From a checkpoint of a small transformer trained on Wikipedia.
Size: 11 layers, width 512, vocabulary 10016, 45M parameters.
Training: a variant of Adam for these matrices, 944M tokens, 7200 steps.
MLP neurons of a small language model. Each row is named by its layer, matrix (down: output weights) and neuron, and shows model dimensions 170-265. Each number is 128 + 24 x the weight over its row's rms, rounded and kept within 0 to 255. Numbers have three digits each.
A block is one neuron, or neurons of one layer that tend to fire together. Before each block is what it responds to, as a language model described it from the Wikipedia text at the highest values.

Description: Final word pieces closing proper names, often Slavic surnames or place names (Sidorov, Saratov, Bogusławski), plus zeros and dashes in table cells.
L8.down36:136101129090127122137161120156135114117143134133136161123154167146126150112104123154162097152131115149125116127131100110114095112146111118149107122134128158109114136132159139077130107142139117119140144139123070117117180095127142168140115092112127147137104153144154189134154122130143169130
L8.down395:110138110135148137148139128175094099128111152142134125140108113129127131109151164124132121158117142137101119094120114126115124088106126120095134120161128079156123130121195113109131147119145170126132123116119127146116136156106135160101119098143128148103171112097150137152130133138126112140
L8.down409:138124115133125115127146120077118153154089122141128078087136126136141107122132154120120152155118108151135130155135124100126122153150126194122130183113108107136193162163051124160132146141139132131173118174189127084123162113132134131152123103091131114112138133138169120135112162120153129119
L8.down465:130131130128149110138087118143151133116093128082154104132112110119110121141159161102123098111098139151144171152165129115119127089091151092106125097138083092132152075184185129161124124157133093166122144155106121141147128101112142133125137137141163132098169141100127093136179131128136146160
L8.down550:154133128099132107124123154151124149131103136101147133132156103117169135129160166157099165125139115152129136138077139142114170117152135121134158105129123099103122058136185133165092136103163139172143111148082112152191122130132145191140114126106124149118132162088130159138122111105140151112
L8.down1388:083128134115137148137116105196166134150132139120166140127153126120108128137117150136127102135170175185135120091145114158094091115096152140113133113110118102100202128111167096087114164123147135160139129125154114115103146120119167151104140122104135120082114085157135142139147169112107160144
L8.down1924:154139150144079139136142167100146093108107094132114112100109128131126137090112153115095136128113117125146178123141122147144116133109146128140115132118138115125067106145138134120153161110126102133130132148116129126133105079106098137123125108097118110170156173126082125122138113099121130140
L8.down1970:134101146135144108139103126087091156092111116132120109114101145096145133102117123124116156154076124134163145113161119120110152183126089135132129134109118140117110142164149153115156080145121053119174079164106094141144143129159144136111128119133124176108138106154123129164097104089135139102

Description: Colons after field labels in infobox-style lists (Family:, Genus:, Website:), plus first pieces of scientific terms, such as en(zymology), sp(liced), F(usarium).
L4.down42:096084086148118123105126072138111120169116176162128122140123116151137107119088192109103139132125114142095102142160159143112121137199153119157136147184142139098139140131082111107071133146124107134077107114138109124101142133113107102104086097115120149112124098118108117135095113127140159143
L4.down259:082170121139135123087139142137111135132120129171139110096149123127124157120126119125102120156170152172153165123101110097116149157121100106164132120122140179077121104104109077167130121115155118120119104106160120117146105126136114111136175092113129121145165113142111100160113135114136095144
L4.down936:106141104135114131100154088148088116123108126156137143142156115129142086135057152158078099170134103127114115130210139144132126154155115120160125109153108109115111134133094166109102145144135082118137167118075097151152137125176130120128116155135185169140117146087140138140117082140143076134
L4.down1534:108145121146099150149096134115100108151137117152148111062102101142101152118159109154146139083175087105157122122104142132126118097126175112126142138103110159125143069121166102095144156181139165127177156127148114128089177098123147147126119132120125146105133116125120163150116095136132143143
L4.down1698:117133094147157130118122132117163124109138139137120109111105080150110138150117137102118161109112146117151145115131152128084111125140137124118126097155150096148151132081108129145157094102135122120138110144114123096112121131150122133085124104146113115125085125139136081154114117151125138126
L4.down1702:138111170166157148174095103133115131157115149102119140105089084120116126113128116132106108128143108117113127167175145126155151103131158166154141140147110106145124124142194111124104137174142114165120160161130137080125111174166117133125097130169159120140138104150124113102179098074136138132
L4.down1855:117118132090133135169119130149146144137101140114168153158141153114165132161144140147126163104059139108137119129181123147126148140183200149081108091138116148134127115152108077178077125112153111112118161188139129119108129090096098129132072122140154122116104133102137150158124142136113129135
L4.down1981:135117141133102152110149124128149160131121130134119133153144150150150132115173194148150127139147117109161079112098124133154115120116135068112128136169125104116107121136132112155163163132131133136110096101124092165178148108132119197079155088115152154140147170091128138116153148128095124150

Description: Tokens in biographies about holding posts: date pieces in term ranges (201, 200, 195), and words like appointed him, post of, elected, serves as.
L6.down177:124133165142145103093146082173103125120091137169152139137157137115122068135154131122120123100125115138154156109123124125113098122090110162129127106075136070120138134106070124153129118138148144093095140161082157120170136138109150130155103112140141144132072141080135132157128133149126139106

Description: Track numbers and their trailing period in album track-listing tables and lists, such as 8., 6., and the "No." header; there are weak scattered mid-word pieces elsewhere.
L4.down382:143152147138120150117132121131104126146109100135188123149130126111138126147165150058112137132115150130147113158115149144137153178211142099145125138138113127123148178139156120143116151106116129086127120150135163106144138105130129120091154111134121106122106106097117124138146100081107110139
L4.down454:148140129146115130120162142117102100109099129156108148132143121108119110149120121105123124142145088121142095107097141122094145118123156126097166142110099097180156094118130107147128126134146149167160161132168122143117137144133141131101111101138145196148144172110110117118141153137157137107
L4.down671:139137135079128111152097155145162140135132139162128149131155094176094143131083094136086122130087094118110136127148123121124128113178129124151156153115129101150156137122073111111147124122189139110127128097175129134115115145077177106123126150143108116107112109115110115129130105122190150125
L4.down1037:119133103156130077122154118165139135126112102149141134110123099167117155116115150105147130127151169141120143133196154100135102129167136157168121084135097107120131135101121126104100155135139147156125111148120103106126107132110162142122093094136121065093141099145116109155136125127129146162
L4.down1327:131122140129137092124126128148133183129113089130093114141115131143106100112143096112117124156135106161102113137146143149145088079153142133159119094081114144134172137130076103121155160122135114119108106145145113081136150157077158140151110122158155113134105122161098144100141127074171092104
L4.down1703:100159127156138170095127137147116136144090171151179121132128119107150118140108146141131135102141145119134123120179110137096117154154173161112133119104136077126137146116109105125112132143139139112127130153144154141083095122156108113138091147110143121120137113103132099134125116110120128132
L4.down1752:133084167131138159203162113118143102124105126097126103108128109080114085104110114137092112158137149145106143099095144122192148153160121127132143109145150138107116153148143101124135138113125100097132131106097150097096161122164109159139119105121140140161098074142120113110161149155164114158
L4.down1917:109120099085079105097125127118184110127190113144116149130107174173110128133140117138116115144142154120136127134135151129105146134143140115079098128104116142154140141165076184097126145125144131142162143121171125143097106129100190134103125109120158172140131130110111083159132104126124082129

Description: Early inner word pieces of split words, as in St-re-ngth, fl-u-id, f-ra-ud, plus track numbers in lists and "his" in "until his death".
L6.down1863:136134119107109131096102114114177133128162149171134146128136150083167144108097133122156142137116087165106140119151127150111106146153137103159108122138120128115099144066092134159169097162147096112168107146161100145186106082112124100101120129125162122107112115133137172149128122148095118144

Description: Single digits, mostly 0 or 1, in pipe-delimited stat tables such as squad caps, goals, vote counts; weaker on "by" after "Preceded".
L4.down379:145148139115148096129114086096113122145125122145136096136128141132132116087174138148186088146092135082077131099140128137177137141104102124123102103155139130144129155167162132120139168152068121120112104170131188119116112124124112124149139166123118111118098119147112139114128137111122126152
L4.down809:128142149139156125130137100164126087090137155132104111096151168133121145123146125160096131119144132109091142091140107113140102152151134107133126091126108128116145136108140117128113145143149101137116103115129153165088119140087130102111152143121181102141142116107153108109122176127180192140
L4.down1061:097159134155119132124128158132109110158139160177120147154121099130139144148120107152154127132138078098159128142152135072150155157105108111119149160134127123096137139127090123087139109149111104135121153132113166102124133062135087106118101109133137143121137102151076185147177089128140158092
L4.down1160:124097117103136100087141087143146145121129136118120153108113087158133139113130140117120146114132094112142143124165127159118182137159115135155148117144081118168131114149133152164148157140134091151125109135075087165113083162129188128087120123104138133138122128160144132138125152130087132120
L4.down1472:059126127156116141157136103145125171107139130096130155116157097103147140129178133127134141135133174134117077064126073128158123050145130131098081126158097152076137134139138125159153109141090101066167137163151145080123157129132104170083141088113106127138142133099158173121113090092141147143
L4.down1569:120159160147088144120156125122167113111101148142164142138117123154124109123134113114165120097162115156145126155123144146113121121085109133125185111073108127155126094121123155152129123106123149072142127130106137137168074126108115149099171151123124112118147108142132164136147167126112141128
L4.down1617:107143120156140176178155160149134166171104119144124165151124092126070113175105162103106119169109124151125130114121103146155119100159124126144154132127127071143131096136106101090126131120188097088098107106097103144160124108094167139104114158155094104100137138127124163164097160092100100094
L4.down1883:108114110117142049080126112172105114108136106160160116125110118110143100131117138140102139083132083137125128093121130109135143124152128171101156097139140056134111147129118091165183126164149121133137132119140101120099123083178185142106121159100132160142098135123096144168110118157140167098

Description: Beginning or middle word-pieces of longer words that continue, mostly technical terms in chemistry, biology and medicine, such as ox(ygen), ph(osphorylation), b(leeding), plus brackets inside systematic chemical names.
L8.down40:111167133104149093139150116110137103137124135130078143176128166164152159137130136142133154096133108159112111120145143142148115144166110108155152080119136101096102147131095122138113138109097080124127127075159128161138107130117170135063114092155146168135170150185136129100111129162131129129
L8.down273:174111118111137104116140164123115097109136132122124130133112136115117157125130090122130121170144103154145095126177108088148135135134138072151132146091122103122132146144128126119114140166122105135149122110129118151140144155150134091075085084155126122155132158115119075101124134125141110074
L8.down419:132143130166144125102136108150174155091134118114118176130108136111168113081101126134111127137084127178183156158138132113148133122113138116127140167152190161130145115151142147122162141180099128114116164094131105107169102127133112121179081160148097116147157143106134110105114142127131127104
L8.down558:144100097119128150164136121094127110170102108090106105155096115087142133133132111077138133114139109169149116136129121152107113117155115149144121164117142135136134133149123125114129129129143101078143167134123107160153141171173154144118122125145139133136110145121126131104180164113176113163
L8.down576:112157111081120167168140154151130112131128101140136109080083118128153124115099144114110131102141095159153147150126091154139109116152132156137113167136127106096188119161163112137114093137112099148129136153157150132128123109107109114136126133128104126146113100138113144144090140106143178156
L8.down992:123149100143109172135164148119154160105085150143116119143113136123083085169103073079120139164161092149136172097116105173116130143096163158132110148147104112128143105127121112120090113189147062120124121142126143139121154111148114107120139098109191159181123092150132089101148160131177111093
L8.down1322:166131133131126092123147096112132159124105126149139125182125144114129132168130164118140098086114134130120099102115126119141140136106169130116178124156130142127135127078149123102129155144114090112137170123113138114166094116093113136157106106170144120123087124123122152095105116102159082126
L8.down1331:102137102137142097153192132121116143131123141111093075139120119134108099126112116109146172160133108147153107115146124126195111124105138163175129130122084133148159117119109121100097091121114169138144133137133087114127165133143090092104112177142108121125106120102178134137127158142151117109

Description: Mid-word or final pieces of Latin genus and species names in taxonomy infoboxes, such as Platycer-ium, Broderip-ia, Cyp-ra-eidae, plus some name fragments and the word "in" after degree.
L6.down895:177137106128152131114136172144124077127137138125138145071141167123152132169135124135146104109105088151114088123155151107115132165179099149156134135114110110104159121127116172126145146165104127122114117112131130110127137134121168138087114161132139127143132116095099089109088120099151124124

Description: Word pieces inside titles and table cells in music, film and TV articles, especially the pipe after No. in track-listing headers, and starts of song titles like I Bel-ieve or Don't Wa-it.
L8.down54:126117091132121108116110130115136143117085118153074143158173160137148086101093180160112119137149182146125114105158126141126155137124183064163153079117091134166170105137109151126122128154148115143171099096115111123107099100139154123148157118146109112086091101110155108105137168148145121095
L8.down110:114169156174113129117111126086079162120126104115116141146131119110153113123132125131084141137081145123123146119142132141098124193118125106102157091147115159068124112126087109158106143137158127119145137129182133159136167150159161136129136142142153150098144107137089102123113141098124091143
L8.down153:134144131111117119131173108073104124144120117155146151137143099104151131130098105146110141136157114133146157069113129116119160163133125141132136125131129126113147100110117118141127101100159169105143126166124147107089160136142127104119082116126186142125116136115148132125159097111119168140
L8.down1135:115116115100112147137107146120141097169094140185131126135150087128154179116179132089117118102066137131101125148117125169124103139155164137125121143088134127068124109141135126136143094145160131122096147105117143119167160170125157112136124094121124110100161113124130114143126154104109108135
L8.down1230:102115098109112082126139102151175106148130174144108095142167105116144147087157104134098100144103170148095130129109113127180099111107122146115143110142109161152167152158084130122154113150133142149126122120109126133129123092130174135105128114095131128132102123113119176113145122108128117114
L8.down1660:182107120125108108154157146165097165110109135130135149120101157138136092137142116130133154131136121143140103099109143142125130169114081134148140098073093149070144122130117113091119116118114155127123091098127114137125120147099168107154121168120126120132112181168139158137153116116206109113
L8.down1818:108117109098113090155152074075087129183125097117082128121173138135094152107119150136127079116139131122142164110147147155110098165178124110139137112114166103142149143129165128153151148106146156087202088141124106133149163137102145094136137157104160146098088090108115159137099118118136171142
L8.down1928:151127105133113151145140147094116116146106098126113144125155116131182116116110164083090107093170110135095111075101119157123133124118136119120137139096136144148109101090109130084104113086097101130123149156128160122124118108113128130159141152104148151159142127147141105166136106108150184141